config = dict(
    n_layer=13,
    d_model=192,
    n_head=3,
    n_kv_head=3,
    head_dim=64,
    d_mlp=384,
    vocab_size=5562,
    activation='swiglu',
    norm='rmsnorm',
    norm_place='pre',
    norm_eps=1e-05,
    positions='rope',
    rope_base=500000.0,
    rope_fraction=1.0,
    qk_norm=True,
    attn_scale=0.125,
    bias='none',
    tie_embeddings=False,
    parallel_block=False,
    extras=['capped logits'],
    init='normal',
    init_std_qkv=0.0176,
    init_std_o=0.0,
    init_std_up=0.0176,
    init_std_down=0.0,
    optimizer='adamw',
    lr=0.00261,
    beta1=0.95,
    beta2=0.98,
    weight_decay=0.036,
    lr_head=0.0174,
    warmup_steps=281,
    schedule='wsd',
    decay_fraction=0.486,
    decay_shape='linear',
    final_lr_fraction=0.0,
    batch_tokens=65536,
    seq_len=1024,
    doc_mask=True,
    train_tokens=452400000,
    steps=6904,
    dataset='wikipedia_en',
)
MLP neurons of a small language model. Each row is named by its layer, matrix (gate and up: input weights) and neuron, and shows model dimensions 16-143. Each number is 500 + 25 x the weight over its row's rms, rounded and kept within 0 to 999. Numbers have three digits each. A neuron's up and down rows have the sign that makes its largest values positive.
After each neuron's rows, "fires on" lists the tokens most often at its 100 highest values on Wikipedia text that the model never trained on.

L10.gate382:497501514509498492548509504518516485499493468475499492485541504514500517472496463519458462512516517493475488456460466511516530537475468508536478494481504481498495445483477479485503527471468472459536558517526489484521481477471522539513513492459488550504504456541509498490572511571470501494518564479469460462515483460491469485481462546508543497531535508539517519508506475498481482505501
L10.up382:521485520461447491549501478499490459511485502467523518495488516487501440517532511506522495497489517495512539502422501514518522487512539487463498507509531495519499510520499518505466482565513505503460498476483501501511514522464528489525515529478475496425521508500478474500516474551515497541499453480513534505522536538514477506512474472511497475496535542523551530504511532508521474496431
fires on: ";", " |", " ("

L4.gate73:455509515464504487466462539515520491548493486501487509543473476482495475511481497552497522556493465489492472516480515481529470459441513470448484476519546479495501456525491522501502525469465496509537511490475493475512506508532489494506517504492504489560511506474529464524467515483505501495482509530518482521486481497481501481461475513472542546508538477499539532520498549469512522550484
L4.up73:529506538530540527537511519470520502465449497517507508448466503497475511510500511487528542517510478522501462501480488504494504515463509498494534499482509450483512536534500521535437474522476498513523507544485495526533522498515444520534512487479460530523506545499522498505558501493516478519522504510496513512535499496533455503471507490471494514532468499523539497512503497490527505474508
fires on: ")", "ish", "al", "\n"

L4.gate8:478522524528478507508483490559571484507529480488529522514479510518506479500518472493471545521490501494525518500489536490517470514494482523463463568483483504512518541519487498469485529495521537481535492497526468510515489448518491523499538496499490554498500468498513496514519502500552489491471540476538539477466519501483519484442493501525536500529556498523515474501476518500492532456483
L4.up8:476507522453545532506512496451504465517515489470504524514558516478471438465524482478482522468495514559466473518537482519460520524485468468485458502477503488534506481461513491481477509492533495501473515496463498476509548467498522497535514492513501504452488483489497493455474485501463495486554487512471497531518492492508476527484507498526475470534484456463479509498455550513521468521506
fires on: "===", " ===", "====", "=="

L10.gate52:523495480505529502483489478533501523482503513504512510477485525521541459459548496495509541497515472495484452531505516529521519516500517503497514492515507478575533510505497493518504484516502505465481505517478495513456542497530482539478524480530464519484491491460493461493498462465499504510472552498480515544534528519498467466512490430470486505500546533526458508507485555509483519550525
L10.up52:504469537496453516521513470488520519494471508516517459499495518464500531507528481551510516504489462515528513510465516510556513475537527512504479463541504490507522463483505500480493516536494507488493554511461546504480526511486467493493487487525487500478532533510532502479524453491508471507456530537515540472472516507499507474507510464551465467493515468481509554524487503470460501480515
fires on: "\n", "-", " of", "S", "0", "t"

L8.gate295:499512498487452493485512473497569518485495507524483509505545481526540490508497486533487515515488462523554456510494488508493468478505514506502495508534493497484551503485497475459508533500473479466547513527526503460498546481480522561491511446533478510490485502533502477514517481494535536470462508500523492506499465466517511477488502501493488518488562548501508485476484468478466463461520
L8.up295:496501474497474485502479486489523496464488516519519486504475501495521509459454468495541530480534539492521488482520483501510497497481532538519479510531534512513486528506539512497481520455480539508522502475470485509485470551489436481497486520468513500539483438462483542536501490522515522511465540535479507475458459503503534533451474454506510509467527499501501487488508515498519462504504
fires on: "9", "7", "8", "5", "0", "2"

L5.gate327:510505462481502452501509497500486511531554512475508475529460510510530540490493481514507500522445506542506522503501471469443451532528529504475464529568509516510475524511513524445534516481487509506510522500463466505505487488475521474484512522482515503537472484495479505482523493519541524512478475547485517520458485524498566481475450500518517489464568496527503475515461507503507481531476
L5.up327:523465525481525484516444529472511532482521495543519487443504529522486494510465508510520476513454496508516512515473544500480474485490523483514458472501464480483504511508511515473512495500498556507519523516508497486539496445500468473496476465512537464540478487498495505507503528522475531520534502490516540504494495521536491546482496461556476502487545521541493481519479453488511518517484
fires on: "9", ":", "–", "°"

L8.gate207:501499498505503567440494492511533500532494531514511505526482503478503497473532521528485469468471487496517452558497501526513491478477527502517471484507574546482515468509495442513496491487539484513511483507472515493524527510547503533503482517515487455482512513468457489486489519519477465499498481486530503450465488509484510506483461493491500517499494499500528516453499499507497508513472
L8.up207:475462465458480522504507495481492532503533489499532498493497497463495501482525550498467488477471462508515502499490520499550461465549522512490465495499550496491492515496513492472557492474510501511561501539475525493464534514519482485467488524543511494497543497494517531461534490485469474530475525505487491494530501529464491488484521486486482489489485497500512510474534500458475457494491
fires on: " in", " a", "in"

L6.gate229:498516498517510480474496467532508503496469518478492478518504489450492483431511527528502491503514460499466557486520420537542533540462496510504494486518515542492521515537474477494526457498510520513479499487444466535465496480512487532498466506479440517481481511502502470509510540544461509486462550511510506510500512511485471485485482525475512470522543446463539510504440516447493519535518
L6.up229:511501499464461500528491526516541472521516487481496535490512489474462498489505503501476504494518445478486495472450504538508479521478534479454517465475560483489481532555526501472516456479490504509502489499486461504501499519506499555562510502500507492485519524520488457480499545486469486480480499469486515536511509462502501506513479529523485494541526506498572506513491484519487481506547
fires on: ")", ".", ";", " (", " |"

L6.gate217:489479501518492498513519523483486539467547530501534489502507473513513487424542496527521492469479520510499463551488527502548467483474498503491506504536506503495557472504509508484506484514531504483526507486488490485521522507492501500495497466512497531470495507493541493501511521512477499478481501511480521491520542492476508527468447465482524538481509505486493478516487543491477526498480
L6.up217:496489507503465566522486427554458505461500494492501481496435529476468529512475492464519481484486503501528476509502496479470486455524494454524505471510525487530479547508491507479499537535488458517560513496484534488514497512473500476480515509542441510516531534481493515483512520505495477533503523485456512534531520511484527483483515480499505487444444499481497501508505524485493540479518
fires on: " most", ".", "p", "t", "-", "s"

L10.gate368:476518517525488487467505514508544502449488559495528448544484465513533490462530517470512521508507509492497519513521447528486470508493524487482454509517540527523521506526554463494508514514527488502534540513492529507530503501489506510506524480475481507520479502477479534535505465521510474488525492481570486543461515506531505515462475508481509532549513499512483494486467490514510503555487
L10.up368:524499514514457501496525512491511468481490506490494488494495487501463516456487523529464496524494502484500510511456463506498516539508510472503517494491525507510530539468471510511499503472515555534485501413453509500529468496517508548467488446494538475488503489480477482505477496518512482551488500488481511505504510497489491486465502490556476526481519513507491496512503555495476520434508
fires on: "8", "0", "9", "4", "7", "2"

L4.gate254:513491474511519486487503517503461509506494506505503509474543532530489508431489558509545516545459477502511527540474474484525516498480517484520548489534507481450500503499489475522525522504503483511527487575501496467542506437536448509483521507454498480503506520518491458499489527503479463506483507517522484490486493509502473474496505460510459495508506509467511490513523487464480476495557
L4.up254:469524495499500442510497519494501557514495507508512516523525528507489465458533506537521519512457514530486508520477503520506505487508506456499500468510553521461461471504478497521508532492497518483480487533466514525508525471498492466472487559481534477469529483523531485466491520474473493514477457524511461503542528476511489513486471478484511536493505488475504518514482525458481500543545
fires on: "\n"

L5.gate143:483483489464475544482523492510475484499508476466514508525531488489499512490484570554498464465457480479507496501487509504519536463518549495503492461487513521466488513466483518504497517510478482490485475499511530449460498508504493513501494518491515526479523460492482522497505506504468488476489470484508503488499476457482456511484494529492474516532548487477501514496472555493493501436488
L5.up143:539517526504526506508499489496503488518443506486521515465524463432489481463513519515533490501492467484523466510473514501487531551473474500498501472513531500511530516521525503489488455572486519503509505536457461510518493513447520499516482511469460522503507512512473512514497476586489520503532553471519545515495506497487463485512470503509517501522499472507514480458486517496490525515471
fires on: " |", ");"

L2.gate42:485479502470505510498502515532537446508460518489494482567505507498493453497458484517515484506484489481449534540492478504509521540491528516488475500511513528518514492477508502485497509476494512466503497507501488484509488504497497551507479487483503517524472493485478481500540508503523456502443520519494495540467487507543493522468490483485532547518590491492525501504469550512524475504475
L2.up42:506533480489504513520472522513503511533474509511454495505517484500508461485476494513478506537556493464532506492449469507476509503468515532485455546517507464487529491540542506491508488508497494470499465469541488510500496473500419552529503512515555512513501464480456498447592471464502525476550493505501468520527495526523483501520498513494503558500544507521491484485475527522505472502530
fires on: ";", " |", "um", ".", "ap", "em"

L4.gate118:507478480500515510505545471521537500508559521483490494501498495500510503463511501520508502488469481475543489499475511542459508509497462525503535502515462481532473490514521514483484503513509531488528483521476478492534511472452525514476561506510486486500511465512438480481493506514521519545460501479525486482432464517464485500535485490508500508513489466495464485481526477531501549546477
L4.up118:500427537506456515489482497547461535490519505464522492483477511552479486487477547479495523534507503538525498499520494467459504486487494485497521517487518540490483510480459512470495535509521536542512550519467509516513481467487475507517523489505486494548521446489474522498475529512515518498481490502523461533508485467508527486497493484528536509512470524556533497515475518547481498470494
fires on: "0", "o", "ance", "5", "2"

L8.gate239:499522471534482496503514468519511491513484526522488458528509497486471465464514469505486503485510467496525550512467439457481553503478477468474512543511504490483485490531496463512478533470527524471507503543492491426503487495497457515473494457478533494536481494512499492495505474515422528489528516517453499480476478491474494494469488502483490468542547506512498484489537493458506483498506
L8.up239:486504492500490508516461518521540493528445501495524472531456543495491467453551490550486523486487483500531530508456492488474544470504488498485513484482520460523493479506487490488496509478494465524470477557483489465515505518524478540467469462482511502497534502479557480473491485476470527510510450540454498504502508513486521515511458533521510497528518486483473499510524506509504498513537
fires on: "\n", " =", "."

L8.gate372:504460516509518557507505482544494517473448526556566486485490510511521497484535521516509512517506473495468481498483468530529522498460497483517464557509486494532467489483482481505518526520561500473512471543522518486482526533507440498497545447485485480539479503558464484522499510498544528477515548500480536507506444494517498492523496503512523517488505453525467519485506481482480510531511
L8.up372:508481527496470496484479468506428500475503512505495482471490526462511530527497534494485542489500478514507443495532491460462459514506492475464537479510546498503533523488510498477475506486470476502542514495543490494493499503520477543526505480526494550531524471505466474551470519519490520492491485498528470463482467480488522472501482496499526486479516508462522497517487469487476496504541
fires on: "1", " ", "2", "5", " \""

L6.gate184:520529417485509516535491492504516498517506504509498546487561477521524473473475493484512547499499473502495462528479464491527502475511498484444490501521504445498532517490531476513502473514522503492480488504506513523496500532498459508528528542469522527511452469534509447483523447539514520483504503509507517499497512507500523503497525535491468487504517493504542500471509524494521476500489
L6.up184:515504494510501525463475527462503438469496484506510526479525489493467503484490496486487509484478514516498485506560470492491427475516508498518497500506471489487534481484504533531485495485464503494494471512448503532546522510502495478471484506459517495533518532518504494515497513547536570551524470493468472534464494512454484513499531528504551499517460514496465477529510447539498490505521
fires on: "f", "c", "s", "r"

L5.gate374:485485462493497515494511492481488476493536516525482540496498447518460492508440526496517492496504495442501483519501465553540484488483501455533520468499463507470508486510513497519463499495496481504498468492530521517524521506500510416465472528488466448469478497482507462515485542513473505494507509476503488517453543490543514536536507525465484515485481499494566501520498481516482540473497
L5.up374:521529481491505495527503470496484478498527530448525527482496485507473453512458522502503460488460474503509527507498506457501450441483551463522450470526493494475472451548517505453521493516522500533536497493530520488530464512516483470496471513502517493507491484513491521494492532491499474546487541459489460486486530503498497526523500537495526522529524530511501491503518498485477495545509
fires on: ";", " ", " |", "r", ":", "ar"

L5.gate289:478471530473460469519504496483523519515466481503476550473490505495485529467520444527485499516500459504481463518527495481520500496497503508518527536480522494517497483547448495508483491476476534503501528507454495489529557544497534517520529500503488481520545537493524456480525506497499481522492496530471483550513519487503519529471453501454487524478512525526518532515484553461514541494447
L5.up289:503549506464471490517530466428536543481491505500548501466514524555525464503523511505544512499518517492508514504466482480515492519518473484483474471511499498500534503500530450498521495479483539514535501491501508523492499456461495507509454536485510543518495518532446517496570490528482495513521509501512530529530438496445473493474472451567491503492502474489518478506464533474491503461516
fires on: "\n", ":"

L5.gate135:476485479526484532558487512520475460533521535509535508485496499537529477470508477522487478506488487514492486487516483505506502434535460471486420436506487518473488539504480495517514476521494466450490498462509504484510478507511500472479453531497489510482525535521460497499510503490474446478500512516455487488480502505503521512488489520497495506491554455477507523523463464454470528546469
L5.up135:470514447475465548497523499486506523493525516488503512475500532506558506586482498488505509471473486515537487534448491477515497471533482553453472490501515490467501478518501451444492446502523511508565477486542478522486505494468473499525525511509484493488509527488474501479555447522453480483515516508479506479519513508555471498534505498488497522483532526471519489531487547520493518495481
fires on: " |", ";", " by", ".)", "ography", ")"

L6.gate159:502501436476433533475515527505490502500470489495468470526530494508515503521475502524489517514512476512490464545498493482496543475506508515533482478492538518515472547477517468510485523497512589478509530526523493489471512517501501500472545489467526451493516538484471477493484541524498490511507477505464473536543482489500509499498468472508535482481479490453485529505459506454500511488472
L6.up159:543508510476532498534489492571512493486498492501489496491503494531524506541514464498510485492515507510461478517500467499479521530505521489473470521505442520505528463549517508498529478501492501527493507519475483509495529492516463587526483497500525476496488539500543485507539487506514495456481484505477505515521522481528461479516502489530473517579516470489561528521475522512508498474528
fires on: " ", "5", "6", "8", "9"

L5.gate313:496502500487497504501525521500432540543486496502471515487491486545509489549470510518504453524512488502534502491525501533497496515518498538493512489487486497501496479490504501482481491499520517551509428505502505471518473453439491531494524492516523521494497493444501503483486553509515493443511489464490493485526499477503504495517491498486458537490547538495501475535528476506502515476508
L5.up313:499483493419474510530496566475482506526502514496486485523500500528521497517481506526511454516489522521527446507487511457523447533475510512461501502450510468498475525475492497500507485524512492537474490495482484501533504478557491479473472515497502495494507473460488454484462536501541487500483503531536495498521531464524527518505519513474452522476522501476518524501486546482511473496549
fires on: " |", "ott", "eter"

L10.gate110:506498471492472515475487517479549520496515508534485497498482530537539469478498499524507563460491461509555409520474485498495465502488499490497493497490493497511547526503508499488484490476492480511491496502510476475520479495459501524493531510521464530476481533526462512491509526502502550497501499584508509503497514500472445501512504465484477506522533555483500473491483486508531496487506
L10.up110:471496563492498497480486525479525488453519501538469471508536527496477525518516478509498514446498473495530498470503492562463473457494485515525522477493462498514490493450499522547492549494485496533488509445485502511510500465524511541454549477447480497489504482513520496489536517457498480499462517494505489505474514445515463524502475508494547543544498513478494454552504470502486500522441
fires on: " h", "f", " w", " do", "c", " D"

L8.gate264:549513460493525495473533477508535462496481501520527481521524501520505507473459517491483556508467467495504520499542527505505458540477547469512501501516520505512485542521538444497549541519529501494482529467474490512479481465520476509515493510500510496496497505491520485503568460480501505503469530512492487510487526468496496489438509522496476477498561530551530461545538539477524489517494
L8.up264:529506514483511486479550519496507474518496514531518513456516509465497538527486524547479523531491513465485535487513515465508462497484492536548517473484498487494487533511509479492462500506493496532504528455542480455512483493520468468490524469513491505493492480504471525491498479492538428484532502487505555440514514474534526486508480493501503486468522528486508486501495519472571507504472
fires on: " of", "ub", "9", "ama", "a", "ur"

L6.gate204:463496523482465524484517495493502484488442503484497516526520500479462476426515514528509495474474459463513522509450472502511518498470523501490492465488494457516515490475540460467515466488493510465485471540493466441508538494508504506506532488488494477519463519508484485523509497496511532497498514500532485535478483472538449535461494477462504492556540498489491491509489485458511462537509
L6.up204:483482529486459536504493508505501515484450496482486512510501500521460484464523504529495508484471478486473510467445464512495500495451517485496511473481521478515517489473522494485514481503486495503449465515505485456502547499523493484526535514524491494523497526509479486506527496482519505504526484501493488540512513464546466547460474485470486498549528523496479489495476497453529449533543
fires on: ".", "\n", " |"

L6.gate150:534522503517491544503457429508524489505507503522522472496464477510489528510493509488509528480463489520467494539546502530497503474539518526504498472532515489492510533480519544510496513554540498526520485533477456450496522485479507512513533513473532516492487524523496455486501502501522482514527476538540532490450470531495512468496537488503502490474512546468477517485459511493504500491442
L6.up150:469533494519550485487510496485523476525520538486531454505508487520496482452531477563464486503506509520517527491469454548513488513494507535492496490478537502478483471510476476463499471459531508471504502471481478469478500462539487537502477503526490508455517514502496498429523525530455496523526513507514511513463480527492509513476516507499510486531496466519498543466538534504500465484458
fires on: " in", ",", " on", " as", " at"

L5.gate63:480496497508533515457530452489550503492549526552509497493514483521495483545504511509531493503490506507508511510465512486519502469501496480519506531506525466505563496510514512492510514470473495484493518512461488488513501502515502543493552492441508497479514537494534511532487477482541559482480484483484533508492463489503473494502495466523511482539525480487478502528500521491456486511512
L5.up63:481475546493511524475524508512513536529531510548488508502471502516458463500510520520478499477511530529497479533468497501500497495467494540496505531492514528509526498520503491481485487446493469474453490515484528541519512505569470526463523463467510501433535509479494506523494477468472536520526490495463513494500495504490492526511506515588531457517472495501479469513465525513509464537470
fires on: "===", "==", "====", "ice"

L6.gate191:485497538509464504513518474491516534513473484468516534502534509539445450482558500562486512464477458506500515477474486519491518505487481507477503472511528479514510506552505466501500461499471495486439511526456500476526553532506519536525487531513506498496536496531525485468549502513472514498522514526479495502501542458511484538470507508495530501524523540521529500500489500469500461506522
L6.up191:538502470513478499524498468523485497505492515528513511468510462508481479500498488510528518491494486479475537521505473488493525517506471530455486532518528513497508539521524416511485461527511524460487498491490478513472500576480464505504503488470573535555494495493468489508517448500488483505476481523496473520507511468481487492505475450502528491536516519491465488533484511474496455508502
fires on: "\n"

L4.gate48:501542487485506541508477493516496480484443496454509489482470507458508479473485480491527522476481475516545524482507481508508536530490502533491468493503483534520479520474509496494547511503541513449498494484529520461455534471502502494504479454465529518495467536478521480505540496539454452473526493493516505500524516511492473436451474489491478444504501495490500505516474489499517443484502
L4.up48:512467484507518498491502487476494550481485462509513475521512478504517473534520529499461541529501509523506465478484487485524493504511511508458502490512481569532508508529510470497492488475479514520534510502534532471456523505465464547559523488510485525510517490510496496470504506483509497475477486473528474464524503495506479479491513469512549521526514523488505501499493481487488527451485
fires on: "0", "5", "1", "7", "4", " "

L5.gate108:465531520483460485496501498506517514474472479542503467545508514488519461484512485505506496499501509495520483504457488526478517517478479538481493507522490464501506560515547470451490542483504492461501502518519469524496544525512491524532532479508520483511489530509489465520536430487502547477503493529486499531454463477481492445474471510434544499529510493508523489500479496463482465525462
L5.up108:490494488516440496515494501495515565482456494487525482543524514550490456478524497534484508471486513532441464476460508544504495503483487492496483528516504456521514526496479453483512494489493502453499516517535485472463545523499512521520517473530491505490517545516471450481545477459532508485537469551481479562512521477503492521442485509488502482524508525494484491512488493472518478534502
fires on: ".", "==", "==="

L4.gate229:552474527472488515500500513517491473475486489482521513489498519540436461502449558521496516493411516495493501516506492452474506504463493499481531492513467528492497477497477465541484513497511450496484489522503523508506459483504452485473498465505548540474529472467476494483521543461490498498499476491469493533537527436502518534466479476499550502523481468542491453504488469522518497496510
L4.up229:449482509511512492449525457476553510507524502471496516505519485492493466440476525513504461522479478502526493534474512452520465468468504486508448519490484471440500493500477442540488507484532498430531485555530488496488486490521452484511509485489503489492483464551484517522500504485532487494494453452449487491508458508482489497497503497493519509505497456517537490498522511549521527528503
fires on: "==", "===="

L5.gate160:489499516487565454482491489499548474506511515585564506485516483520503484461469532490530502572494507511532533521488473485521530516492481480481508521519488514455536473517515508532490510486533495506508496505516505451475486496487455537493468483469528472534486462492478472506493471508488512523461492514489498498480473497462520471483487525502531500478520492527502462511477506476501515523523
L5.up160:506450505517496494529504509499470504506479525536488551492490502508472468489492493528507483501457506527547501478488540497526524498487493482477523484483488470529494491527489459497432480481470491490477506514493525497488498479492475529487498474498506518493527500525505505487530459476521484468534465521480531499546512466520537493471511516533506466540521532500512459512524560501531507483530
fires on: "===", "\n"

L8.gate79:491496530475475497502522513513542479448509516507537473525530510516497491534475485500497541492475467470508517507499492492481473465500512487477512568544526451496523510524533500469495541500454498513491497552478482490493481502476547493495494475489524495538528484492506504557490517508538453493520501518509488524471531526483507484456528509505509523515516531525502513485497494490484454473485
L8.up79:482501515501502480487535495522522513512480511552499502528494509484554521497535464566500487509539488462472549496516441494495500501484514489524477555488499509512483469501536526526529480490504542458449513488485491525512488468511534485480512499507513462549474504476516529474464506501479514523489517497528490493514505468448499502438490463503501523491534516533514529512518515471488500498534
fires on: "2", "==", "7", "0", "9", "4"

L5.gate157:521549448497500473469491451483476527464488499511488427482522543521496516535510487502514489542496510488498534527522508480465514508515523513491455520542482490554480506516594480502526550511507543504493510479499503543475536511490506516507487500507512510532518499543507511473498502491502481485492528484515465505500468500520460506460424470530512488528502504505537496501477523484447508489490
L5.up157:502528503469529506527526484534492489472550501467513500481505504456519482495499469458522474511507449511514497500528524474464513519500520492504482513480507482494491486498479501514528484512525507506543491495513476471495512538556474499498500500467573513502509470479499527500498484523454460490561497507487467528488461515475475486499491497508482526490446543513458498474532495476493485473468
fires on: "1", "9", "7", "6", "\\"

L4.gate68:476507514520515505463476493507523510531480497508462415506476477531457481468502511520488533523517523491559501490493493479510507527475535520501575546510503518504494484509475503483521502477492499493495527492489490470531479421537503543510521513475506489536497464487487477524481478491509532520527465558524463495493490499475486466509470487449496483475526513489501489510492505427499473484503
L4.up68:466525524514514472501517465555535473526445488489471459497474503542488441502516517522498507480542525497553449512494515522490485500487528527467512489495542516503473516520469557475477485460543500515485562494485492509544487505529537513455517554476454508483490504491512509523487486481474499455516460509536513482484492504491509501504480484506533541504479464450470507485479528467472498498506
fires on: "\n", "4", "6", "ata", "3"

L8.gate338:503504470499542514515541506469470496524511511509496491501491506512519497508521494481512515455458518510491518535450515482533447530490482552459538506530479497544511497523523475481481512505478496505486518505511502505529521479490485494532524504457494496519523508483543464503481505531485479527524524516525520485524498483514455492440492506486516456478486495530509469550480590503539505481508
L8.up338:539516515466488499466471459470543476453524492457467494476545525488525520525498525476515483503520517514511511496476509514459534506482547529507505436503460503480480499501525501508489516502471515488515503503533461533511511487491500471503464511551541539503539484457524487547500499498468513455513516510419472482522472466513508514478473520493472499475547538528517521517562493505494515542447
fires on: " ", "–", "1", "est", "ing"

L6.gate291:481544455476454485437461528510506519515501510519516514486487514505505487521448505509486524500496485462483528497507460472465513497526492486475429526516478506500502499499532507492518483496468484505523480504500504484498532496473444538514518487452493476503488556493499520520489512508538493509496511502491488481509467458495471503484511519474462506479505474506494499470455490478527463565527
L6.up291:511496528515514566543461461495514505536454504466485499522461504520519484499521524497528522514512479493484500480466536509494467460513521500501527498505516474536536500485488525504475481534503483514487512505514504491495506473550481503494487500487467470505493524494463487539510494511507498477507474508547511553478487478507486510503518520464473546501506465462463500465479463439487491502537
fires on: ".", "en", " on", " |"

L6.gate306:498462439518457478493530450461502489502503508464496497485490493505486520482446535498505491467512506470473487516444428479511505518516503542494489509492501491477506485473524499485499489476485506536503524473486526518569515527471496508515490530473484488512460469497460473477512471535487524505493555493503514515476491505522478508490507470425446454534525522461529468550535538504477494490519
L6.up306:490485448535474521495510478476513494510521492496541505487494486560499511487492497516505473485528516498477461511487479486555496478525506522551494495491475468488554442477539496545508502497477457509488543492492500535497480534433522481483512528491533484480502526487456492492470527498529497506458504506518492523510545531489457531517489496507491469490523511451515508545536521484472505489530
fires on: "l", " |", "h", " p", "f", "r"

L6.gate10:470515537493518526466478490518517531433493464565536460484508488493519510487505504494488517490498475507444505526520467518505511564455491507519453550521491475486479535488498500500500529480495534496502491519480488457458526493520495561516530495454510494523480490492492493540483528521514491493460520488509508507532505503516539446472501490523484504490477522516483515458463529490494482519466
L6.up10:530478512438485467522490507484505514453481501493516512516493532520472511492511508486544534465535482480493500474527471494487459502458487459510483524506479511479475492502491514529501484535441537497506499531476457496489537484495500535527465483486521498522511475527501471472484493518518478459534553464477532535467483488495538545468532455499511509501465504501532516485553479516526505483503
fires on: ".", "2", "1", "8", "7", "5"

L8.gate331:456487508501474501545529543530508540507478448524509468520469515558474521471492489523488471541475476510503495511496523504511502511518483458519477471483561470493482519518487509462530529512531470524487500506496502482534528527516458524526529520491478475507514521473467554497508508490507519489484493494495456516505474477548514498481514506459458505564469528497504470521506485517491488536507
L8.up331:487450458489477481528528532522506477493517485490487497515506481489483507514453510524500478454477513479575512529543548473512472512503518470509499470491535509506478509497505486450505520494530482466518526512476518458521508529548518523470510484534529488493468506489456484531489478476485500516492508460547486486466468420488516481513471543466494517506497536484502526491506485502522475472450
fires on: " *", " M", " |"

L5.gate331:481495509485516509507530497506496522479496515530470550506529477516512521504499570508591508494524521499525461506494503484511520511470461503505473504533464534508570451490497527515529466479484516489456493508499462518498474503490538471507504518476517486503479529478521449524469518531528493491513522484460525478522490483501481494531473506450484511465492472504487490497488482494480531462476
L5.up331:443476534493470470473498492483530496551555508515541521465491471560502508537483527487542520518493480493473511491525498485505528502467487518479477531520517501491495470474501491479534518535520507543493555499529492518494453544478507492514519516518523498513507509526557538527473536515560496522484477486473505480502505485509489499515510529485540524453477501519486514512512543517516501493478
fires on: " |", ";", " first", "et", "cer"

L2.gate191:441474474494469526483505522487504490521487499475499506502521503498489497462495479507526528508504480532523496538478461513516497466467512471504542522513478504507488499528486506477535496523537503493518479535498480507482463499480500503540514514449497474479459525532552529526500516503460516460473488505470467463483544517510488514530474472486461555473527491499484505477519436437490531518489
L2.up191:494488474476457484515441513459480506500494508467485479470509465485532518458497506488505501489509490500496485509484481467493501480474527504499504556491428508531516513486512515504462496504523506460492519514514506551521505498499492520494481491495462470493492517505497524491507490497466522499452464467470463509489556506509474512492493477524456511460464447453501515476494477486505494451493
fires on: " Gr", " gr", " tr"

L8.gate88:490536505520532504518496483458513500524542518496509496506490512511475503505539471514489534471510441482536449537489471540483503505459505484487508540535474500517495488541507480547527525492515477501447519514506473504477477460481524493502492513519509493487478522495443528505512530507542525523553508548485499509483516531518508505509480512434548526475481485517505511514509535471521475482530
L8.up88:491524469501512473507514480532492530512500495553502517500493469488500506511509491505495519496507482492486522501499518487505510540511484514504486540525521456494473475527502491514514487558531514496490476517486464468507490519486461534545506453479499513515532536455517545481490466522503479451487502541502474497513514515504519562471499492495485479489450518531414520531526470489511486480494
fires on: ",", " appointed", " established", " named", "ing", " "

L6.gate219:519545471512490520499502524526527478484483526483523490510521498517555501537513500525508544530504509449540497556498501467523458521544498487498512540521475493505492523491525481457521530477542534518514477488518471469480476511477500536483480520491493534550501491488527506511545492514498481514459538496514477513471483538529520491481451517492535508496522528547503513528518520495488460473475
L6.up219:523469500506477489489523502515507467481507575498467533479515489469500468526462490464506501525494470485557475501506486497504452502521497484465501492511497486482477516558483493474475462493496476492487519465542504469552489474495450506483484493516531485532506469501448517480489490485497485517478506469532509511488474510499500505507485502520509488463506548504520544496514471514481476507503
fires on: "9"

L10.gate324:497521453530486505519480501471513525463453482469483498493534516516506483507503498480501501497516527484514488535468458494471513512481515479507496520523548525469501517570509505445447517532481541543517523523549463502458520527504454512511454490472508504475491533476469470478502487474517519454492561540542508492495512511535496536501495453479497522543539506484492504490512489488473461495502
L10.up324:448498525474492501479475487477512470515496482516498502512512468528521517481467523499515510511523489507511521509454476508507497488503511550515529491488470527500453489469477539499493517481486493481420521503511485543522532501486528464487522495498523482509474539529537506510462515498477551533506507487525530519537540496499512507555481540547441470468523432511510527513512540515491523480454
fires on: " gr", " m", " Gr", "gr", " Tr"